MLP neurons of a small language model. Each row is named by its layer, matrix (gate and up: input weights) and neuron, and shows model dimensions 32-127. Each number is 500 + 40 x the weight over its row's rms, rounded and kept within 0 to 999. Numbers have three digits each. A neuron's up and down rows have the sign that makes its largest values positive.
Before each neuron's rows, "fires after" lists the tokens most often just before its 100 highest values on Wikipedia text that the model never trained on; "fires on" lists the tokens most often at its 100 highest values on Wikipedia text that the model never trained on.

fires after: " f", "ver", "9", "2", "7"
fires on: ")", "act", "age", "m", "ated", "tt"
L5.gate47:493458562491496551422475514485582515483471525467489458511468435537529537518482525437522528542517504515439481577502496548607556517468508494563505590478509464505567540488516502519498425543530521471471556517454504491454421475524478479473466521451563475457451521488562395518514470427459559515
L5.up47:555484485544540430482506480484460497437494530490559454504507539520484458478488466502584480554483519524489511552510516450553427495546539482489453521486478495427405518505565498461415521535560466482463458514453508563463500542537516484504528463501485539476559463551564508459511510497497502511

fires after: " M", " m", "ack", " O", " In", "M"
fires on: "ot", "gr", " class", "ass", "l", "ort"
L2.gate92:574445480482496439446489510493572614492516523436431476533544556432502521485470478458472479470447453544504494463472493448477448538521476509487461463502516526502462427489548486527504528643505442552513578495498469497433491434534426573532435489462508527568572530450446499481553509513526504524
L2.up92:412512536477487520421518461536521518442526537451466434510510530489479507508497538511435434480511558534500432516477509450490450495443501481517502558483513555382520490483508555514476464500458448483505501496546525476553488515488487561441494460528528513488472475514518437426538518504534496418

fires after: " re", " H", " Br", " N", "re", " be"
fires on: " gr", "ar", "d", "ist", "al", "pl"
L5.gate173:557522543501516493545450509527500512603538502468467500481504601481471458531512489478524437485496439526454522501476476496464449485399561468567464520579536487527497509477465460507537462551478496490505476422436487505481566511518510485447542509549498501482498525496463498452519494535556472512
L5.up173:478554467447435476467490490559485465547464558494519528481480463439480480501504482541504495461558508512471551452436425449514448508445553436463440498423526522447546492547497518527488454480571475464552524448557464496507572486530510487501481497514547475442552511503450435593561531467514476490

fires after: " o", " O", " Lou", " ar", "M", " em"
fires on: "il", "is", "ran", "ver", " Christ", "usic"
L5.gate196:528440559478586444515491550520495497541530477456477473402444530492482526517390458455475482554503535508480494540480506473469540538520444490533402450492485470490569496463504416502493464500512528593540544499496468498552481466549473462463522509502564503476496598440455570596480576512520566529
L5.up196:513511447487490483484487557475551433490525515474454422458394485527518466464507448481536456488533529479564525572432541499443515465554548598540485476530502492431511416543547532508462482457483512488461523482475470414524472522490455497515504476531538482527490467443430609545486539530519587479

fires after: "\n", ")\n", "ad", " •", "."
fires on: "-", "st", "op", " Total"
L9.gate92:474482483411533537533527484458510490533479527584521481458469470554537496483497549407473532555496412561461498539517523533498566495514489583515498499540470583458517461506512511531515455505435512528510527491465457455474508428480463478503554496458527484442489503484521487542470543532574458525
L9.up92:486425476388540479544498581494535457506512505561564527556521429527544484472493482443512485543515434479486547509521527559531552472511507477479459467442514474569455474528488549581510535520594480548456536503532472497505603515476510449468519522436495580533503558488447478493458508534583516539

fires after: " M", " sp", " m", "M", "em"
fires on: "y", "ur", "un", "e", "os", "ov"
L2.gate222:490502518570578496494527557464420488545513544438520552512528450438497483516508588488539515506530547483515419481549550489461566510478447421445591503513474493417509484510526415603513442521531486598499511481516462483442495414576481510609487482527452531562453516497472512538488435529491485465
L2.up222:471491574591452536524567578431571451434440498447466498466529539487484498459470537530600496523445496462501472550440541482518514576440539484527545519434419500457519480470490528480525459552508478495510558578519513493496504495492496512504472490613493473506408514496506489501548533439522588492

fires after: "r", "le", " im", " Car", "re", " p"
fires on: "ar", "port", "ol", "ch", "ric"
L2.gate201:510499544479555481508616532598497521503513465541462473452510470503464507518449556564465444525496434503493468473496538481484583517487422545436493467530469490488538458498510541448499499534454501537468496552508561485494458482526526503473577435543469483586468509494502557401482472496564515436
L2.up201:479501529546502496492536464436470564495533503500514518501486501460454457480411491513469468503560474549516499516456493497522529470523513511486525507461488498575553431493522507466596568465576476519485514438550598544559467522512489485529494501556518572501549408529546551461474551512475460489

fires after: " p", " c", " St", " P", " rec", " F"
fires on: ".", "ap", "om"
L8.gate3:495453449493489495479465539479518525504427521489499484523499541495453482504470491494575564482502480542433427531569470520454457490482485546510485514468551516490497425433505533539544506513570501474543553475387441527520565421540446601478500468560512544522547448463499475470426471549485523545
L8.up3:538486503521439559461554536504454530481595472605523519505510513467533466538477467547478540454421500523557520491523524496413453550443470550563478459530498469553500500458482517561518490514474519478436505491449489483547517484528395505550478557415433445509529516544547440492502495447514545500

fires after: " K", " L", " Z", " Bel", " Y", "t"
fires on: " to", "od", "ut", "ap", "ick", "g"
L5.gate105:508460516508496598525445515483542507465499446520493490467506481500535459476494401455436492529489543482465494524501540542532503596539502517531449437503625468487498429547456465498587510506486451496536528494469518525506510522501530481481508488412471494441526524463441466583468523507558502523
L5.up105:539486459472538511546483462536508518519471489477565461487494492508495512496478585398494463505496410566520492455459487565516509487481472445497537462487563517512501465499469413539435479473498523484449454443528523499480432439499453520505557500530552566509502502446517448500494528529543544511

fires after: " S", " s", "s", "S", " V"
fires on: "ou", "n", " Sc", "c", "v", "ev"
L5.gate46:500552501549464566456466577526495546504481477593551558537468451463484499491516454535456419490549553458500438498442489429519430553529443535514515547424510471529571525522496534544522525589420495485508523494484492567497471552482493551499477536473499468462487547487552499432493512549469575492
L5.up46:527511491512505498511483486467564518481464501608516520566530464525472539541489604540522490551466462481466517478490489581503498558521490525454560574518490531530518446484505490484540508545494474526465468485550413484603513522478481461528540563581528470428457424481513405457438497477495539478

fires after: " m", " M", " U", "m", " S", " o"
fires on: "os", "om", "l", "ater", "ount", "y"
L6.gate233:510541491549439480511492494524461423450522527516490414504460565455537524528536517513493500470525443511455483587469497417466514551495539447561451489420503518502455517542506495521523461532493497557466486481518450494487529403494513497529515525536532417539439461467474504511552453515473501520
L6.up233:455473530475492489399552503484530504488541466490504486450481469502480511511546524485511469507516492418438510500482449543509469584399465509507560420611455549446516522500493547516427453546515486549427539567571554547477519525533570477470528469570502473450532425520514512463463447539480562497

fires after: " R", "ag", " v", "r", " L", "as"
fires on: "g", "z", "av", "am", "v", "d"
L6.gate43:520509448486464548482463501547525514535487527541432474456479536529466424497487588531465499545546519514517427507574487447429556539480520482563456544468500480513483501475491541510479432564483530426462426492452526508510552504509464489502502577491562404490429480480507457499461477540475537482
L6.up43:518513501525509506410451446502563484525507508533551566536507516579496546445477549506493471466477494580531475518546550582411473472508529528500493562475574531486481491494461429405518470452514540489454425472560508494477497531478510633480521461490472517505529472497495482472570560498481397516

fires after: ",", " .", "cc", " h"
fires on: "0", " bec", "6", "8", "9", "ording"
L6.gate27:401430515561547491476498473462494466514437473491468528540487436526482455492504531487521564554511487520502452541522499441629557565500530563543523473563530496506517435571491469486454456473498578494500512466539502520458480487561497529479528460392575455427539500506522529501543595490492499496
L6.up27:441454479522478548473412528448537587509490561472502490510538541557560496532519573531455516436459482477525542450448470450605525528518581474539433395422541499484467507477548523509437469486493574483421575436450516475506505500444405547495469481468529457440577526525470582408519519452498539509

fires after: "if", " w", " f", "f", "r"
fires on: "ent", " Q", "ash", "atch", "ell", "y"
L2.gate243:531449472523424483534576511473500486540477519535451484416434583473458512413481473460602501507486513469428531486479534420454530518561509450551435432505490373562487461505510523485523457457567442497495494515433429498523531450490512515496501458469530454456557512525467509490510559492472468433
L2.up243:481551505486519538583559481464414569489600470451549540482506555478532466502473530506501452510445504468493485498401463522575531559591555477555504450467487399523520494486529495455530485535580500508495524520432504446553479474502554531486488520439508471446521468516493534600484490550518447473

fires after: " T", " B", " t", "enn"
fires on: "ow", "our", "es", "or", "ick", " Play"
L5.gate19:505426460528496488429495488518549549510512516517570569523463470526483479488509484523482521515470490501382395522515477393452487477453454509444487560428478499448519482512477548529508580497540491543470478439474485531455466497448506544407563460509570527430512447400518440476464532448487459533
L5.up19:475514445488564524487481606527521489448568505456475467497458567462485439438477472506486433481469451523499468507541468531540529557548539469521422498482433479498487512497496510490476515540556498541536462501510613556489470556536552557506453463546506574398509517532503507551571509560460505507

fires after: " S", ".", " f", " s", " h"
fires on: " However", "act", "ust", "o", " Sy"
L7.gate87:480563544498518499531429510499541536518516475472428499493420550582495476460567460505542498552519512528487474450480530469502493542461387503493379495449487542467522518486456467536514452499468477445521575610489463512478477481457440451490541469474529461460487583527516513572462554469507489535
L7.up87:493483516500508564519486436470503442486442513473488532507440566463555518509455437561484473437477468458480522528465519505469521476490497465447489486445541488418444531490438476498588530470464551498539479512496506588510493437546468530534488522582547431491593460441533611497495508514473543496

fires after: " A", "201", "A", "200", "199", "196"
fires on: "9", "8", "le", "p", "s", "6"
L7.gate237:471600517478453493550471468503490481515519487485462492477498453489478490467512523563490534516564472432506519485524507498461483513448497528465484520545429506496496464447429573499497529493530477517488514547525503519500468546434493402553521533556483525482468505472523474436522468461559370463
L7.up237:502562461455495506536527465496499519453505527443460460461574518453459480484497564479507492576499506425474451435516487571484490476496486452562563427504479491627421507528545387533497539501549591540488535495472537530468485455490522503503511547496481604512504495477530494431590409424520477535

fires after: " M", " B", "m", "om", " m"
fires on: "ut", "it", "ort", "and"
L2.gate267:550476462451548522481514454538484513566496525401516543492441469473584454535448553482487449477576443535533512437492546488571469482513488502495459526470520492413502474461569499533505458516535486569497511595536439512448433417539464520479540491510555523540444480514496443509494577457519469485
L2.up267:481469484418541497527522459511532589511570555496473526518514515476508515468490489515504525544453481504435469480590495459489480508528521537469478476497568543494465507499515503557475397435504535568536460520465460431487496412464515568526482480485566431549490485481497447521520455427531567488

fires after: "ut", "ber", " Rober", " L", "ver", "iber"
fires on: "t", "ra", "ake", "y", "ch", "ant"
L2.gate68:465480429512525500519474499504470565504469476483450541433452479451522497470470484475479492490462504509514525636576490482404515515572515470510481557434602524472478462507496563474508503453482476427522434436457528490473494543535571473550546508536522476540469525475543532454483596494511539459
L2.up68:523508500484523490490494466512436481511511477447513431536508550540485516423471462475513464483479547486533514549465517512476551499500447473546564526616549467482516492482480491412522517492481482490458487515505489557398473481532499482591503482535498466452527462498486441485537523490476495420

fires after: ".", "ow", ","
fires on: "7", "1", "0", "b", "9", "2"
L9.gate29:493538486509484525542443491494533519512513478508497500563490526558439515473468510514506533524457456552577442445617548558554471512389543561431514487471449555479429414464547572482496472504510516542482538477543543525476535526500586543484496530485540559540485523461428552541551509465447559546
L9.up29:477485565530494582520522512484552415508540519500535549546497503423510472456482521451547490527455525472511423508529443456497590525468529486479503375522505468447437515486479462430497523528558449495502495507494502475410473487512490539550598477504437510490548499525528472454460437486509487523

fires after: " one", " N", " \"", " a", " age", "A"
fires on: " of", "s", "ot", "th", "p", " com"
L6.gate200:479538430450454485483519470469561500554527502542462402502485499538511519509558418500554508471533484515445475545518552506494503527529445501512525464525578560460611406480497532573488485456515500399458493477466510561452502481475531465555529481458558504525479500539516419430500452478516584483
L6.up200:616495537516493462448490446496488456558507501548495475488472474538570454465547549581463497475518524510569488542527509552473471448459457524596490444495471527461470538436461418500454498486485516496444522545507512577492508500521557423523521521500498499446469466495499403556511541518540513512

fires after: "f", ",", " f", " D", "p"
fires on: "ol", " Sec", "9", "ough", "ir", "0"
L6.gate311:474472496522454491533437513443548474454493548470522565512567474485408467500536509548447532550505468491463453518495586499528462611406509568507513385514493503508507531461476507533548452523537502508547497503515525484519500521514519500391596451499497478493481443482474592583550504425550479541
L6.up311:571484456464438525523549549401500563429486501574522529552489549500455534533518534599531560538511565476499522485474512454514520516527514436460418468461509558470505470459467457498511488566539523527492507526518543547457523453431561562455493452498559519548482491498450512426434501502479485556

fires after: " G", "h", " B", " H", "ult", " Sh"
fires on: "ul", "han", "ak", "iam"
L2.gate95:472545423470549481479514473495486485537513539492482548501514540498504472472472523490390426546408447480602571503485473554553503551560471453551410563527415551517528559544544540477470476538511448498541516571491523517534482467527537449473488514538536500429498488467530555464567474429483499521
L2.up95:628517471519478520501466474526484551561436504520508456510498514418561502539574515451512520509506528494526476461512419533463429444460547504528418582429494472520510554511521499461457520526488569502519517476571455481599494444458542458563481452436517496516509515441529487545502515445500472545

fires after: " s", " S", " m", " M", "S", " p"
fires on: "n", "ch", "em", "ag", "ric", "port"
L2.gate124:508482547450506517471611596558492449491524444541490524470516536521486546523441486502523446496482494404504482524509555493440461495494477511504460396511453543536488525503494590506523495548432480448479474498560568488538475467511464488489479489496474501437504470508588450527464499512484509455
L2.up124:477478542512507541462523489550429543416455495561523492504523503451474549560474544525538464486564474490552439543558523503513508430520536455499538520573524500496480410548443573482510511506427502450456522439564448488510553438467494524498490455514451556503531445515507448528505452531498513459

fires after: " s", " d", "pl", " l"
fires on: "ic", "ate", "w", "ent", "an", "ated"
L7.gate181:480525469448532468477504523512570462475504524527445521535491613510476495480485458456485549476467543448516491546494525512538516516421498569463551488537491470527531490420542582588548509462457454501553515473512509530586475499452555482501543553522522482520481537456451468479535519460538506511
L7.up181:550526501419494546501461524506534518512459530443437446514560455505520432525486558559502533510496515414503587566508509523538455547495440441514426501434542480475527532472524473473522473458481428542496500556491506394446502483523499486438480496568542559477502472472494540467514545502477534522

fires after: ".", " k", "im", "or", " v", " J"
fires on: "g", "b", "s"
L7.gate273:544534445421468477481440521515511562518414505515491484466455516477497487510517546525517468502481512475430469519505447530532548482500527468548570573436553541559510529576530501546582466518472463355521505527562459514489483422552474462518488505463515507464458498427510461535492504427492503485
L7.up273:504455554450377543450501424511563521498458448563496518463592477521515522528519542491534518517481515452518467505475493570492489529511510465585479503484465482520501437517503554483501567533518498461495477483504458507501482514464466536459476558472458478490491497451451489494499528487492482516

fires after: " f", "W", " w", "se", " res", "f"
fires on: "ew", "id", "h", "rom", "ell"
L2.gate2:512512485474574483497514472485507479611568537495483484542524511450524556433526485517498536457578560484462504490531559457451500508570543487537578413432472535489476466509483418589491471484558480503487517528500426530489486450544479484494535498478474510481511477530480488530534531508457460509
L2.up2:520525477446469490584529466574493503437546532467450515466539542541558508522475514511535478494511484497485484514470441595517485590429500490461562433503519478467516504441484474474553484531477493503411427544563478446531522486546477550468615506367522419466395527473498466400482495506514511460

fires after: " g", " k", " \"", "/", " N", " S"
fires on: "l", "g", "th", " fl", "ome", "s"
L5.gate231:597505505439486494403494468539579517504505491517537510470463484501531585410506530455584450547565510475519431571460432456472467487461457484529481470448480551494546470502494477518542535497459479496542490530429469466475541467485546508538500532472555467448469508568465455449544439484512588509
L5.up231:426505551500462558465585483479511507550489511507504517498544539534498534520487517439527455546526448484542541536558509566490522477479505441561498423561497543462520549480403505511509560546494511471508528570472483504552465498550455550583488568557501404464522455460509475462535572554526498564

fires after: "g", "p", "v", " in", " imp", "ip"
fires on: "it", "ail", "ar", "and", "ress"
L2.gate36:401489448490409530514517490479508471569499534459430542542557563432438494479477543485474526459482453470549448521463522459463511483512539530514509552495426463502493475519479499459493513512512521477481511445590473524510483469547406584491498501484521474576490525516490512443461531515535516456
L2.up36:448573453449454504517544483447468507466492435456523506524557511517483442515510549486484486444445440425527483513486510480474542550490465527526482476480411504440531617500544473452509521464512585469581444532575543524587489480448522497428483483533501471460460524469530521480526536505537537555

fires after: "em", "om", " em", "m", "p"
fires on: "pl", "p", "ple", "V", "ec"
L2.gate139:438559535500535481511525553514474453454495505411499441421475499504500528529504503525485505548496434466554495548565532506527491547436455536475543531473521484422492530499538487576505454543492484432495483488500523417519505520487509534463488548515450505502458515463577410462503563439532475466
L2.up139:465508511532486575457596524548523545454496515405504495539540548509557473512484519562511511447514493484525460587558559428498479427439442567414530498468502559534454409487522512467551488449560573551511509501485496516514461495455450564487470479524478503504449523477537492416490505460542547479

fires after: " w", " W", "it", "w", " /", " "
fires on: "al", "ent", "ay", "ant", "z", " /"
L5.gate308:517552490458552491483505497537575484467534485521524482441518502542490465452495460513559520531433451532491451448484446510516520478569499444474510462488541568449433524456449486508531508484494519522462501536483536573446452538509473535490537510506478520533425545465480509518533443486532517452
L5.up308:497539504574505557481514563464501478506439511401545483465518498503483521458465367533508471435592459466517568519423471527489474471573542423524533583514472492463597465467526481490525459480459486557527473518492516491454474481498481495457512493506448534515482478449593481450528532512476505486

fires after: " M", " w", "A", "em", "M", " m"
fires on: "id", "or", "ast", "it", "s", "el"
L2.gate35:562465565566543506505472414541547546540493494492441448530523479507520458535416501478553515523461522515407483483546497540495460557485483475472489486525522569426498531444509519535517442538507459485414562513519455473497463503548464469529519522484514483487481468490552483448554444494502559460
L2.up35:448503485527399631518511441515497544462545469515487481504508461506574493516493487504464447482536495501462498467448506500528469459429553423484476465496493514543533520500504543415456429517493476449454517477516485450552528591416521507526509543496513475497439494503438463515467462501520477505

fires after: ",", "re", ".", " .", " ("
fires on: "6", "7", "9", "0", "8", "aged"
L8.gate31:413476471512532512464516472436526540555544432496535549499528510518484485481549519536537485422474519522518529493478519500500556529479516499488580435505565488488588469559511559479476516484539549492528491496502589480536471508486491505505528524502494483499555486538540549509521435523498458546
L8.up31:536543458581521483541476499512522498520492509452502474524568529477553524518503479594504485503499473466516501459464511501388550477476504489583446535498433551485382531498495489519502576525544484499513454527457495430469492504473452522507431571468453512446480398596490475499521503445482564452

fires after: "A", "ü", "á", " ra", "ó", " E"
fires on: "r", "n", "b", "il", "ic", "ous"
L2.gate270:505428497550549538494542407520524570554456418436511577571555558427468462473509488510489534528443464472442450497488514508479484511409513510474522539544474448427506435510443543519470470509472507464523582518502493421516482494505531461523462509534479502490473470491496582515580524526497505540
L2.up270:521398413497516519470482535464533503562490499493549457491477486491484521470585464511486533504447469478451514463491462499476476527504490519524565474465450434519560478516412436478465518468552556508504502495525527457487514535461555476508520539542474511586557531459508497494488488534471492571

fires after: ":", "0", " (", " D", "y", " est"
fires on: "00", "im", "un", "s", "m", "30"
L5.gate17:521491494501470422483454458542489491536507522453466426498554445559504464500504453488574499481531455543440513549530536521591442490542540408499440439447549510537478478526557569518507474475464560520454457526434481426475490559515538426417594498514525410434507453508555515492479492465502460527
L5.up17:477577508553510527510499515449480490501508505570495591544504528452476545438535433494406410455505443477562564513512535557482446525445529466508507381582518490505529569490464578471445524524555444461565490501498478542501588480429556483535536515516487502511480437483515508479502508494555448577

fires after: "\n", ")\n", ";\n", " em"
fires on: "-", "pl"
L9.gate225:563533528467516482550457490448449517528457486482523479553538517468521519530519484506505516473480437448521516549516510532508455491521495526435407418592508605456448504486515485540565490579567476505568469510478535493576461468534442479484460483448506544522504531505556429496497478507550599520
L9.up225:547471492507524546538482470477510489531481565492461472502569507545520504556497502576492497499519415486537405505513491417513462470494467436466530488508531539445468494541456490430483427558504465501526533440484551532543446447498488481481538496524457537502483502527509408508554551529578470515

fires after: "ber", "ist", "ult", "ud", "ut"
fires on: "g", "ch", "ant", "ay", "ural"
L2.gate170:406491514570522501512508460498437515549469452519481505529471524401562466523494529595507484487499484482384432479526489469523564474518497512475545566477553493512497494489506568461468469443566408450472526513462472513470509501551556510542487486516489547537478411483546431440480525487469498542
L2.up170:520526450388478459500436508565478506475535540476497619496511569494534546540509527464470460464462490527627435561524437535449515508544478448515473509475523496465479560454551454499519522427539480444489517503548469532486491497514461525555536491507488523517473512462520465486463470435532507562

fires after: " L", ".\n\n", " d", " D", " c"
fires on: "ens", "od", "==", "os", "D", ".\n\n"
L6.gate77:464491554522522539559435532504545464525553456525528458464561490508502597542458551524481474463551391440518530496506436520450441533501419391425487494518435442474456529454507528573524521510509565482473484412551527507461484451510495486445473528437486425516460536488523444444470515431501458529
L6.up77:520549503444502468550570475509525522515471483480481522463525498501418515501464538463457476459470528461502530499520455504542444497478524496492457521507500568496460496467541533502509508480464597520501451555522544514449509505516457491517528469453509519599462466418484457540531524514483490466

fires after: " M", " Dep", " T", " c", " J"
fires on: "ex", "artment", "ox", "air", "ock", "tain"
L2.gate281:541495529464441531521494496518536486509532507531508480549504479479515486506502485555527498457508546523470510543450553476429434477530434491507506477508504512516435456506514531480531498506531515471525444430487543500480573515522488530587493495562425554436519433548469475506449509433513532505
L2.up281:470504516496468502450524539503461485522548516540474498538535515471520446465532498531519500447432440483488486534415534507505468433508506434507490501463610550456541458530517563531526515487509449455464466488480430477528535571500509519515523488545527524485474397532466525477396476479557487433

fires after: " qu", " un", " b", " Ab", " re", " t"
fires on: "al", "ar", "ur", "d", "ant"
L6.gate115:460546485443437461484429533521501531559508541556506472499451532470557463491484400541490509436471532572489527479530481520482458531469519463478481472504534529476478548497431449526546515494503473588513524451430472545513517473512436507485539552478487462496484501466495485484495486506472472531
L6.up115:468517428524487474500459460529510471469540522520491448521530464531502537569485483523549503530483496510532470512522566501557384428443501393534460417460511479504550404449493548494520534491497465525545462509458424545479506523461560537536482471532504495455528537453510468469537482465524558532

fires after: "0", "–", "200", "199", "9"
fires on: "s", "0", "5", "6", "2", "7"
L7.gate69:460493483539440547456474507497485501527474430451491452539506484503468506513527504463488516491538539507523502512437475470494503423456500475539556504531453467546514474449434538495521476484482388485532443459475473527517530495511507453404496529491425601522468432458505486507409560491539496443
L7.up69:450503580487476533537426527555519486564464536512514541533493490549478474516543467406502475509518432477508489506472492436448467482468446453493454573573496517442472512438541487488480496518523497533531541449495470479478513464509484510436482527502462508405440511488499649484506559514459584521

fires after: ")", " was", ".\n\n", " is", " o"
fires on: " is", "==", " was", " later"
L6.gate278:489460477475481472533514479524498427553545563518499522513503553535488505424509538530510436501544492476553474532484547552575446541479449515529493435488501518487585447534562508496396443501500494451470485493421582505349554478532540497460525456464539511471459537529572549455462480495512543499
L6.up278:501492577494495497569509543414530470515495573578541539524538542503506432581461480518569503421476500406445524498460532483558448572533457540518503493544486528511586496544491463473525435531423492587438472431506434449468573482419482472534473510575510481486426485587489478548501544587507463502

fires after: " o", " O", "O", "o", " f", "ro"
fires on: "il", "ut", "ver", "ad", "an", "p"
L7.gate195:505457550560434478479481498496525516522520495499518522579481476538492516419488565506515533524484516493485593557471507451510508495517466558470467482454499501466520487426574462443485562512447521540460488492471524490551480539460534504538485493506475454555526477417477544553519461482499547550
L7.up195:550427493496551516555490543480524478505559485471570444509431513469510427445450477530568543543553501422436495483496458520503505446490475554577451498594482461532541489540492467444489464481502478550590545581556447459515576439463463475463498542584531507523513606444471427550470493499497530457

fires after: " c", " m", " P", " p", " In"
fires on: "m", "os", "t", "p"
L7.gate319:499520498516467499465468527444505516523454529532488477502439487460491436530532498463506479555515511452462505505507476513497525468490460489531459559462479527471494450570490494567525485554552479480548483412466503476446502520528464533478465484513482443414488463486487473507497465531538512570
L7.up319:476470501546443491471563510453507476517478511519539551505515510473484524566457573486423549467447492487498559553485453516410535476537494505511499532555452521516478474431472558508502551511551443487513517551543410472444450501486443498510444561569490551549543440476492388497478511412488482541

fires after: " A", "le", " f", " B", " c", "am"
fires on: "ar", "ks", "oc", "ro", " died", "art"
L6.gate132:557502479567458517503556496563513618470499508502498476500474526539499581529552536480557494487483527447433494470537481449515485568517437542459457515524507531518445467506567486569520470463506525492510513562562508542441448523502564532504455534502598517435466488569436434457470514466496477474
L6.up132:541519498483454489571541529522524521482566491524510486476484471490511507497499546559467482443492513481481482475446464486511549459510496456517481549503460513544441470510515518520472460458464551512536450558451460541472481527422496583515550507476485435592464556468491537521464451589472536428

fires after: ".\n\n", "\n\n", " |\n\n"
fires on: "=="
L9.gate66:523481501499518446448461500550552491425484508532505479455567519478521441471483574520456478432565440515503493491499547460448505485504473462489570443506547572509537459465457549521508471467483510451486466481467519489523500548583473487454456474455559459500428535577513532466505524496558510481
L9.up66:543559473520523531533533514534513494489486590462480535434619506540563436486477558535500485489562419512496543550521498470513433474514471484473480572546482550491542502384510480519507488495568541503521523453508544479536505449538475500481434502612520469452391537449520418493520543506571530455

fires after: "200", "201", "198", "199", "195", "202"
fires on: "6", "5", "9"
L2.gate302:455558501453541431521510570458515499568545464478495501520458597475484475498487485559519519490507480489528515421480537472512535429444512554546561522544527482546529405511545561503483538509530531497470418541445470445563520514529504485474535509578508478510441457470475549500456610505500501492
L2.up302:417518478542497529507463515530453514504470570502522564526479533554568570568460534562559449547529493537540418502440556540499523550474512492419499535547468481468493540422398455547516482578507465566580504465455506504502527473476529461487462467477501570479561507534545506513556464472554548517

fires after: "d", "v", "and", "g", " Rich", "ow"
fires on: "ard", "ale", "red", "ond", "il"
L2.gate154:492508485478486479555523570494487519476414552542421498447515480553510519512420474409447520448501493476594586487504439546560506490492498508540477459505554508518503556486523514459475488466577417541492429444529569466496531398519532536443475484478496468467477523446542482517515500512471552428
L2.up154:431464421502521556505444451518551549456557476504499485551447510478538437512503501557527485536499496481483481557575407488556556544571522549524487473473484522390540409510525502506520493512493481493502498462495517481489480456497550481501442450482480440544471555475488432463493513484528491447